From a checkpoint of a small transformer trained on Wikipedia: 21 layers.
MLP neurons of a small language model. Each row is named by its layer, matrix (down: output weights) and neuron, and shows model dimensions 16-111. Each number is 500 + 50 x the weight over its row's rms, rounded and kept within 0 to 999. Numbers have three digits each.
A block is one neuron, or neurons of one layer that tend to fire together. Before each block is what it responds to, as a language model described it from the Wikipedia text at the highest values.

Mid-word root fragments. Short middle pieces of words split into several tokens, between a prefix and a suffix, such as resp-on-se, ex-pen-se, res-il-ience, con-du-cted.
L14.down114:546486497540439452439490469429619508477553388409572533537566555468498511481557482470464601491510546451565482511518464413504546610421534503494541524512420473494559605526531390399477469464497466484600507607494476523384446462571427465474518507515490434514538536460461521469507481489604509507
L14.down216:566469514493466523456558528513509532439544459538588494433556529449404503512478538601509510562533527435463571546529568474500513486542552515488504471519480453464528462515556448457495486492534430561477406495413490536585567489316393481479478454500555486500514481504459534538551501551570542516
L14.down219:614527509520448483525393481555464563549543407487507607453490536566467521522567479502523474523532466434512466441543427429448504498522541505435547558485532575519495552445536542530404495457594516448507520454440519464531431505546486531526568533569517461463387499450478480543425520484475541546
L14.down606:551512484497508531528499515585494467523525446571432528551606529567527518460472539531511485474446547454570476544539577476516586500490453383533473578491509523399467535509531473467598463439528393523455532548553550539535513491312426453460525480491451569551542546388543528538505481437455487517
L14.down748:540447479541466467431550403597495508506522406563566489558446497578473458507469499508449518480505498535414453602462378527614563503479506392486475492472529562473499565463459401593460575489572472502470506456397516464501438468423520502497470463476509464488440566532446566568561505533433414568
L14.down749:551517531477536500544435442550541474563540443516517550448538554476461601560532497509409452497485488499567444595408528475567510608578497509499507410555396475567578469531512521576510534408527506503546574498409483498518540508364497498436443479459501500502526541526486575578496498481424524453
L14.down812:527491527486374564499476565554530540514575380522524458535555498455466492469404475553439523457587501467411433502559531557458577341493468492528493473506497508524590519502472517490433446563553526429492479437477503413478605567540482472558511511482484485441502536408488514534509540525486538484
L14.down887:477457504523456518523482419524589494548495450443577552515478613415483513447510464567509573504558574464556501580422480584525478488445472526475488465533496547457471509531538459482386481526555431482471461518499518510513455515318474521503562511545516556503594458412453516525533493522419471405

Mid-phrase punctuation joints. Hyphens and dashes joining compound words (well-thought-out, power-sharing, two-out), plus commas, semicolons or open parentheses continuing a clause.
L14.down352:476483553492439488508489492477562574532457428474492524526462458484519542489513446498452481511480444525449540463472455511545505453495466547506566432460539576581531537556504475420417479519388564460503507435475443453490345526494514579560395528541447467429608383463496524488558491498581509495
L14.down486:545633535531504444550433484443511465516447570395483416381557531528531416590446514620503501505476521542503529407406496490488520545553475502447472449472581565559501433446467488460523566470493489518497533498539525565494515588414532530485516522409439529492449458521576596521479473451576623503
L14.down635:561492577526504488469396435510575434443559514588474584511487455432525475449518451546471474514590498517498520525534553445520531450480477500469528406496557542493508545506592516568416442588486489436568545516499551532493501494406498590581483526489410497489581391437550542420500438575519588534
L14.down639:537529608601560461568420482514541445595465502475530467499492455484455492533565470470482466458576464461454463518417514486478527490566449667561550466571492574481526525531521488568520554501436491455472550571605483401486516504552563565487473494433488531389425475502543438481537408480485531524
L14.down644:453523486501505479466523432524594513583540530583547508478465479553447493598604485486493502611460476489537544509493516485531503509451476549452525491480596470466413378466492558433561492537519509451477502451530432538567495511471468503496477528506482543509469528538526431418411508431416553472
L14.down905:536497537545474420447366492418578507597443537488469441448493479499481465571450570581423573532552533526615524491455576468594488550487474652423495459481499453477432476453515481567468558452455432536512505499517517532555457570481578451556431532543428471488500428351467528438542403517477431555
L14.down1052:516513472553462460479501528506492527482507493515491536494493400484555508485460480521414447624516546561514566439490464587550375498438505511453507445429489462565521542532535507476439551544403437507540405493467534466543503513470483528529479537507435467472480475507534472564625518469463547456
L14.down1127:466480529491437571528478524626480531462478461422513522539571458562460382595511586411541466519471520433482449519517512481529497471444549407505534585534510596555491504567523615526526564545397409510512491411499524480540460547462381490557502559452480531447456476553464503465458512514515493523

Slot before main verb. Tokens sitting right before an upcoming verb, such as infinitival to (seemed to, first to), modals (will, would, might) and subject pronouns (he, I).
L16.down480:514547521393507516506483440491501531476511427553460532390434556508420538430517473439480501429465487464525519577541511416537512418493536424502519587442498430468442523484573485510515566591562444468484471495622582427467461594463473467473582424520541515438460474526513460464473508501564393536

Mid-word subword fragments. Word-piece fragments in the middle of rare or foreign words and names, often species, drug or surname spellings, e.g. Bl-in-atumomab, Z-in-chenko, emp-al-acta.
L16.down401:508553477470524450489506502460479476432551405534491467439527528465417494489563460482545460441449476449493447483448480511586482540422523511534495561501449440547604394550493512477514616532563517508540494504454477475424493499403469500626517511499488534509469632471538359541557494560474412492

Numeric range dashes. En dashes and hyphens between numbers in years, scores and page ranges, mostly in tables, e.g. 2020–2024, L 85–94, 153–162; weakly the prefix un.
L9.down140:466420552503485522540520518610452573460463508493446465459505465559443504487541468577555544530499445512569474590521467423520485535558467512513509533505476524486448466496502484397558515483587431495469515487510521434515501459489509565552488513574448515432590519506526444519511568415412446561
L9.down258:449527495453598508509488526503490534537444474406483580379490520525460462571468566460547499408483641516405518496523526425603606435496548383456502554551481499534515468505493444495527448518549581474450489502580550465522451479380519517519563503470542479439525567540514536552443518546478527482
L9.down669:528435516513539466550587574484484627523400559511563569487361438464521426445509547519463443473620529528485489462483535515385564465515441487558464471514530445512399506521533545434467417461521469507448474490523601518555447380500381444538405585476524509525532497586402532594504509442551493458
L9.down710:524543520469534475506519472523471476503524585494386463564564440472461539490466454478522549447494527515490577515503502540529489594483417521528418414498453429518549514475537502480504365417577493571512477466534449562408456522435478567515468535534512518552503493521545488494487535447468566556
L9.down953:540509453524467524475545528505583404575422436496508448457508436531541487502409547527518475475485534538648495457465457530437520475533513408489460533516474550488491536515437509418567419569568481538487454423544453538487466455415488538493492482464530410613561552543596561571431523534463485522
L9.down1005:531533505485480520489593443597617494595484530441490487552526434632489495573525534516499437497531505528490544411449511413514539424506590536455497471462514487490442489581606385463583443499570513538545454556537436503559492437424393523505531479518518426491483562465470485549590531483554511477
L9.down1019:494472381506458598472598472484488442572565519482538498547486434496406473436525477504552555504480596547511453606594490460582671539478503538452478553673545551461420438528480544454470507498513482539511484440525492532530474473532555508569471461565512474527528527488445495476563441446500512525
L9.down1137:461533471539431554506489436499570563397526435475514468488440464526565361531601474519511540509596586499537484513596467593462501472509533541413612570426441466440624468541447529533480420462394556505513516534568434456548506502477571517403453567397542468521466497556516478497577541480531457550

Sports and chart records. Word-starts and suffixes inside stats, chart and record listings: ordinal endings (5th, 21st), "Ch" in Champions League or UK Singles Chart, list dashes before record lines.
L16.down50:372499477543483456606468592522451433445544498498570432440601440437565416491477511511583533467502518475436570520475536468432521525500508544409494492501406560519515573473545466493558447504436423499540512509492519472486537498490505478540420481525489495506550518447463416507507425466623448474

Clause-boundary punctuation. Commas, that, periods, or opening parentheses right after a finished clause or noun phrase in prose, as in "learns that", "album,", "long reads (".
L16.down652:456553584643450491480544498518547488519391465424504419536510449465552527424481419529548567429524548503485563464478599512539525435459446521488533530485476488616545541539481519516469401523447452521507470405475512426477447422520548481480419505480566492501546515458595513518477549462461536549

Modal verbs before a verb. Modal auxiliaries, mainly would (also will, may, could), right after a subject in narrative prose, like "they would be" or "he would return"; also to and scattered mid-word fragments.
L9.down1:527480452473548490596593549570449520486552421565507391556481523477505554451570467503492469495484555549534438565501399614484579439498443495471571504533507492482539431544422422480441521493465580478528544465500526454420577463482535455520503576458425552454467473557526515498481521537464460600
L9.down16:521540545461577450584443386601495449479494420546580501476565567524439583490515523553472423504540542544526406482459503589501474550523475445415474509572424420531512531442417408436405447500550492640487476515545457592490448475429509550540492430483440496554523483505509437456451378512462468426
L9.down354:439551501512534499550514467507537474581463459458490439476477524618559492433431497407463456509497499523477553526528551522486455473536477562511483470586546539451522568375464508511516489496487466511393506534498463474525466536505570465578524454475500529498503572560554542480539374494472520589
L9.down583:584475518479536493443565519448480584610401496504518600499436376480519556436547513518458587520444533462439548603433499429500509485425502475454533471467448476510484480510513439459509524488451439434444399515536552424498499531449500512495529481609467600500404604485574471511460511671471503481
L9.down602:560493464433516527592460549471529527419582529539543471529469658571491572450597441434418553490490461565464512556499540536450453423501484586508507569448549489463508514485598492578404459494524457533401530401486524493443492548503529444513520508514587524497458529572610449525519461495505439576
L9.down785:456528558441549478484448486421378463458473539637430582497506502376448496511522553538485537513489499599499555506477505463452539572534540528589456573560449548493582548490503485456549443482507468485507550498530437463584457624581515511458483462523536464531390548582481467388458548500456404480
L9.down875:603455589494438554519564474508566441514560490522507516469396517548561472531484589512532633483537495473421500583487457501553420534460445474549495434437525484549486577455438470529499527504441473494411488473484536400466492485490475511527420455570561530527459490434503548358543463557532614518
L9.down1112:438430537481510532562501517552521486514594551453596423453540543531526458403491444499448515502416491537515594525519579489502488471540464535517434438539493463533505517531509485403587575504499490556443508423404481494475488511484551511402425525529505489582488506536479567473479494575486542455

Mid-word stem fragments. Middle stem pieces of words split into several tokens, usually after a prefix like ass-, cons-, re- and before an ending, as in vol-um-es, ass-um-ed, re-nam-ed.
L9.down245:461512535542488478492540469478491500526529454437437464499544530472502487486614458493566482557558450481489488541540554433596551573502427395419514575536420548551556529421495516539402524574485451522473606517529590560457464577507529545560530534503483545458460447540558524513549419545522511506
L9.down525:512600493534504509632539543575531529523475431597437495568528443497482514479428443495544507495460517542568509537420544449501414505466480547532483519523541514489474505469481461516462431482486462457474460516514490484528473481502418443487544440540620570520483520502496476546386489456535466520
L9.down712:535443534489545467365538536403530449463480447458454508482495517493505522487554492502497596470482552449457535433548469565491522461449606475527483528626511639540421560522534559570487463491367468416454497460554613429501456424424583509586484513531447512506475554459547435497500430542443476496
L9.down736:482533495510561442506591487565463439446476439492464466448457595494533515491465523507491502399538424478448496565498408514528580491441418486473442529496447457418558481510564501587502525490408485484508477417544557538580505568447456408468484580446465521456528486515505552485520473401509450483
L9.down794:425447453533499554516486493497560518477465436535459464562467482437455484543526483602455496528447431618515447544540441433502521452434573494486455498521445618528500611354504518415490425448612426522508535514488595521475504526458433539535515447541504502592472426547485522550439549421428537513
L9.down1040:580519468476466550532470427363623446581462445447522458513447458486457615522548396492515468559547478449519365492531513490462483476464476560520468471577412503547550594492546543576493480378534462448485607477577444448482521532477425434538476443588448493457590437462424403570444510524524383509
L9.down1050:469545520536484525401533512522480531465497449585488451581553459458427544548477532548462469572475529507456543460526553469519489512483548542527542550483532466428570616509378483509411467462552584594527458488484463477552480555339507502509626501500505470545495513568538447516560457550404467417
L9.down1071:556464529391476455608536478537495568481514484460595500490424556455512543563498545548464512529530500485511472511522501437596601459571485460465500563473476570557551524303534504596617472431484520500536501517520549474472530459588462495598504605500486518457396534525478477549495483545568580522

Mid-word subword fragments. Short word-piece tokens inside a longer word split across several tokens, such as names, places and rare words: Arm-str-ong, enc-oun-tered, Skysc-ra-per.
L16.down860:509527486554491505573460502549440538458453495550518514509517476513501594499501479353539524429494384516486456410561481510560509477458509466460488385457488558535549556402435582520529440558438568469523535510497427441482561483506496561450408520520472494485547452496531417466541490476504477460

Ordinal number positions. Ordinal suffixes and ordinal words giving rank or place, mostly in sports results and tables, such as 1st, 5th round, first, third.
L14.down134:478488501382537509532492465501560580486479427536440488434477611520453484501459491541498410480467483495578616529547467534465507469535477580483429506509526456610444490484515461574496475430515543494401548507524513506414491557519555464452432503474548495516409640428475551520518578540553542529
L14.down226:518583452437521478350560540501526540569551418540479446568463473485544495487435524482436498454462531530538472412511461544485561495500554450484505543482577513515468434401475411417460486456543479454518515479494470597467522495407471547550433574487493515431556509453587594486468447510528481432
L14.down280:522487476477633436569539443437527492566610485460497520446480519413505537522487539579522554549484545516482526514511461486501516487501488470471470600498515471541440595462503444543547443507534474572425540529532463559392551547550513540477548516551556427558495558521493555452467485470563408507
L14.down308:494520431513496490621586541454530501497602469505441568487479451520529482534517436497517477567407508533559423429462445486543539429466491521456508472581513474531423475525456455569548476439612531550535508536454471442505507506469494487517480526569428555518489444481463518573594428522507449553
L14.down411:432539463403445532498541486525559550534452400588565454450407416460505580508484428390559622520458558486512458423587441431535480455551512467495516536556447511487523442515489383522555476550553453582508587537559513515575428465495567493528480552521427550472578463405458538485530564520484480449
L14.down443:502511449532478498510508512475470473500426538584583499463415440539584553511558451485481455482417469466505493542365520459531540570435491565472473527500602393549581507467437468498415447544495465546415477487484521505468420497566498555560489451481483558517541450472511525453572490534608471486
L14.down724:562451508443448504499491587420438528499464481547469522487452543507504536591557502496572488509395461567493488444492436475571404490521451521557473488600431553485460474433590494453448456492389506475590519558483472453484456512562452479552381455492440460599560445503559506553481518497433539465
L14.down1075:448543579533587440484557434504473475534457498524444433483532533409465500451551572505536544499423549548456499539572589513512491550508461484421482564602487472396514578580526526458477531518479432536467458560496499506499579513506497604505568432442439609471568473415478479513506553452577419523

Ordinal and superlative words. Ordinals and superlatives after the, his or their, naming rank or sequence, mostly in sports text: first, third, 3rd, only, highest.
L9.down63:551518615441575486451518513413543428515475442572458471433549417443492519507502549545518499462541523494441552535533571469588538493451414494522554594483530501476477527545484514557448544565463567493452554492503482473504448487357539468467529499642531437497451464506500488470505498454468450565
L9.down75:376441540519549484493480492438618526547503442499553447485638527553508552554475539445455487445519521462487491520554553529563405468455500477464435535495596480543500539489582584466509490447527431460546441487489486407508602508471592559494526522519560432444455391484505482526394488453422488478
L9.down362:513424638546426529496559456432480608525570396509501497547423535515559595452388404518556501454442452545473498499546567469531471499463470444518534464445495474530437468436483620551517552437485488471543446452590467408578507482476508447597610523537514465491447471508506515487508499517662435461
L9.down626:607510477484555407465475499507557600561434492537561508491513527481487458636366495425433477524434462430524399493483581495479561555516502485508459522551566482497461471481413514436448502535492544506564445598473442541552509422425514540591512509380443506490488500529451523437626463551513512457
L9.down808:556530597528533499494488492476594479475588500429482455530477499497465535538519511510472358543494506587612496583476452535497541553481517521420442533459504479552487482427394474507565486483514503438450522531375553465480526426369537538470468480517481594385517420473654514534541515517477579538
L9.down974:528503495451491450478500535510553553548521447436530444575509499520517326549466446549492408361502409495611482589524510591444463510522449566473481517535492489494482495456529557456497548501502403422533448559312533445557544402457563546409457502583472461501490452426460534467546481464486531485
L9.down1042:505500498520470469523516555459405544508516442478471507425546449628503427566494438412512523549494506484489407506584441473580482533515429577484604575528526519469441558535474579510549494468514540454463467507527412509402555389476490504525459531531436488550477461425488437552579524494466488399
L9.down1046:495535591451515407490458540474438481557440383517563476483614470498536576559581524586505499550477471460471420481474390470517482499514470504498401544410436377506492510480549458500429537527470469486532503574486562516534508490438573507457424445595456530523499458442532473482584479426523517554

Word-start fragments, connectives. Opening pieces of split words (occ-upied, pre-venting, he-avy, res-ources), clause connectives (but, however, as, because), and digits inside numbers.
L16.down587:488469524547385533535476483523556570481472531516534500474545435517450550428458500418404486574491488463475432596521520369519629477517456462439527481438375450410461593484527580568599539454422491463567480461492437470620541481502534587525456507401431534502403481455504521413582645515566574530

Temporal prepositions, word fragments. Prepositions that open a time or cause phrase, such as during, after and due to, plus the second piece of words split after a short first piece, such as k-ey, rap-id, D-uring.
L9.down113:491539457487554406527553619573462576467458553503534550531522524505439486573471530526490540606539496503541506577524600555570577511530518437519586481528458580545568410517480437499518393517524529528517479521389538519510560464438532505478491455568454496459626473433463477510522497652537494502
L9.down294:496548443504504501377512507486477473518557450519549590569465469449404420496479471478442494463492442502555490460461478530512474521505523496572423489510537556585493508490527418537596539479440588491513535542549484495475551477388512554503516545442432530374506461499485512518433399562524429448
L9.down313:570562542458543462553432471500545506538452532516421573438436559459479568515437469569472529500496567576567459454480554618507457470527460524466527478442557470508555429552454577442483545556414556470477500463566571533508527589452485532497480467525597555492422473480527502481577538479459471469
L9.down442:504566462505504521497407534582571495469436510478545514506515485452465422460493489376456508531619543437499517423492511498481532475490522483524460523505508629518479495584439589543581477537538479441529435494511472539477522532496506483466505477454457504433534548492446541458595490473443443435
L9.down601:440561597509518494517605493556508490500372446500373538436490495407545485509384538522539467490582450486558545528524539496537397455525508506553505503531431616520563480418457492529501581520604456532484557504498467629547485537469519482464487537458501511426469469540544480524530468546489478465
L9.down977:491524483480590467522423433501508586444529452549488535519477497513465533424475473486495500448525462555532457494517581400449571463455561525469553502513458578469508452462444426483533426444535555527519458653529507547487485459424566536556521509524442577417483498425545455510568540487502492455
L9.down994:501563528457417448568458487528538439472608544435413494549548563610432502477502570467432547525619448575549469432452490493403489474484520524488521525499532537496434470481461499586480529494490465527531470477534598516454492576475550635483499481581533567523453580440585413483479440433565406511
L9.down1139:511539519507533567460593551442517513543496488482418498468504374530491571491486572479527522476420478503558508497545513553355430449469497473432384512495498523471484537491540525506541506496536520507488528491404508481438532481534506421511498521414507572535502554429558598543485474540474459484

Next piece predicts final -a. Inner word-piece tokens of foreign place names, personal names and other words whose next piece is usually a final "a", such as Beershe-b-a, Fav-el-a, Barc-el-ona.
L14.down321:389548488471545476473519521570451445420408466482538512520540530521437529516510509485525500485513454449513447486438483540548443414521451499540500556527523404493590578538538497597441543575439476507479534487470498538569534498565554547480453570501504588566468459457490489498460553494505352563
L14.down482:518444511439544417539544518474513553551533489528408474507492572387493523522438513510412524461453529497465515523565467458489499494501540520510560487485388503557464465409474555476584536505516629527568470489549495611525517446490508475558478623440551495463540560464556509535493543496486484510
L14.down588:526535467447576478543548533399515509467445359502432489551609492456508624506538520506473494548523454606501496450488452504521529518461507528538539593561463445489364472510485496526512538453568486503534507501468457482559520465474524456539450541524506586528528564588509485448530489519449501493
L14.down850:433487419588509398548483480523532524602602450496403602507507511465490482506477440576439542512515519457505566492510474501560524497496500537570611489485539559455459491517462464534536570561448484500548479461428481500528506506349518531607503499455430597493408560504428543420468509486447576454
L14.down980:463467478444561459462527566472426430538433516514521573477487510470525575524550486465512498469470503472554457428587540414424498424511569470586421549557570474517438437509511522527555570480462503445446526518506530467507540396522531509504520445542506514535472493479511529525468522430450513566
L14.down1016:565534506562465583381428532567566589557536473454561493469527444505522407546499493577519456558487454456420546506643481474547511400502470627428497580475518469454427520446545467495466467545586483537526453528497388538531491588493621479565540477370448589470449473565508519470550493554473579489
L14.down1077:541566481558502531464488474552544502533514468504491456447514470486482511510607521597408491458531426451511540489484390461509397555572514550579522422517502478565511502492482441497525437548470528497602532439450432498518539457482430499509563506404471468411444465499561473486544531495467547497
L14.down1103:455402504377519476424443525499581525383460516465519550540550543464478470510563471419452483519485573530442568503510571518674542479475478504513462433469554508501453440487553517508559507512471513539564489557486525523536564482370543432595554556608527500579550533566415463513431566534444466476

Clause-opening connectives. Subordinators and relative words starting a new clause, often after a comma, such as which, when, where, after, although, as.
L14.down88:590449555553602483490488542492497404486491422506455531471520482455431508479416464491568560468487488643438508479494421505578547487401442434519590481418478455597478568458612449516578525402434544392528536474490477485463525584437500503509471528478491533353591468469535477470516563497627458490
L14.down174:391447489413458580492509462423486532622429439478539410430561427523537433558434484449486513516539403514527584459502503479563480511463431488436474489533548467460597491457517526475510542538504575512475522617444492480572531477460544472455480502486468530507511409443477455535462431505508459504
L14.down181:466532508519529421487518543519563502430471452480560501466436478544460526481557414570565624552555425524467434535525505427503537528528439483464461414571472458500465411552586582593440468480515436454585553488426485530521443498536576517458503520434433475463437473533455562518499448559409496559
L14.down250:465463515455445489596469490519464528592542516437473544544535463575464589526460528503594522584433570460554512489478494521503454473538434431480510492524438536513432503483494429480533475548430550475521537584515488475480539521459493506499521463612472424468596554547543437553467469472445482500
L14.down256:591506602487606618521444540489481537528514497510511521530459467491482508509477486448479505550487430521507504467513470518554469558458487503582442550499448499548461550436527460571434551446452539477464518540440544456582482546459505470385412479461500533480498441515457495465419450531458495555
L14.down527:478475437519443583469492495529578451424526473440473527522479444535546445497468476451491476630483538489547478493468522497512478410467519584444518493509442480572530453580470520467466516476489563507456568511432485488491511516469568570506512514487474540420608440466504468521468528535571468511
L14.down568:569513523639527505577462512465505542497502489513564463494467490495510496458527485435431497555497536525431553514463452522559493581426560530478550426495459449600511525407545534489533599485490581515490527451506549438502502495504537519526405528502518560447352510481473435507512463454514542419
L14.down949:578472442433596453481501551507483514515540583567579528453503454557468377527448571497401513479532529524522605487514453486484526556528431507525443467494479472552393389545638479511536503458569544488441510448518514449534421462502551518525545524475458520444478393542512463506438409369483503531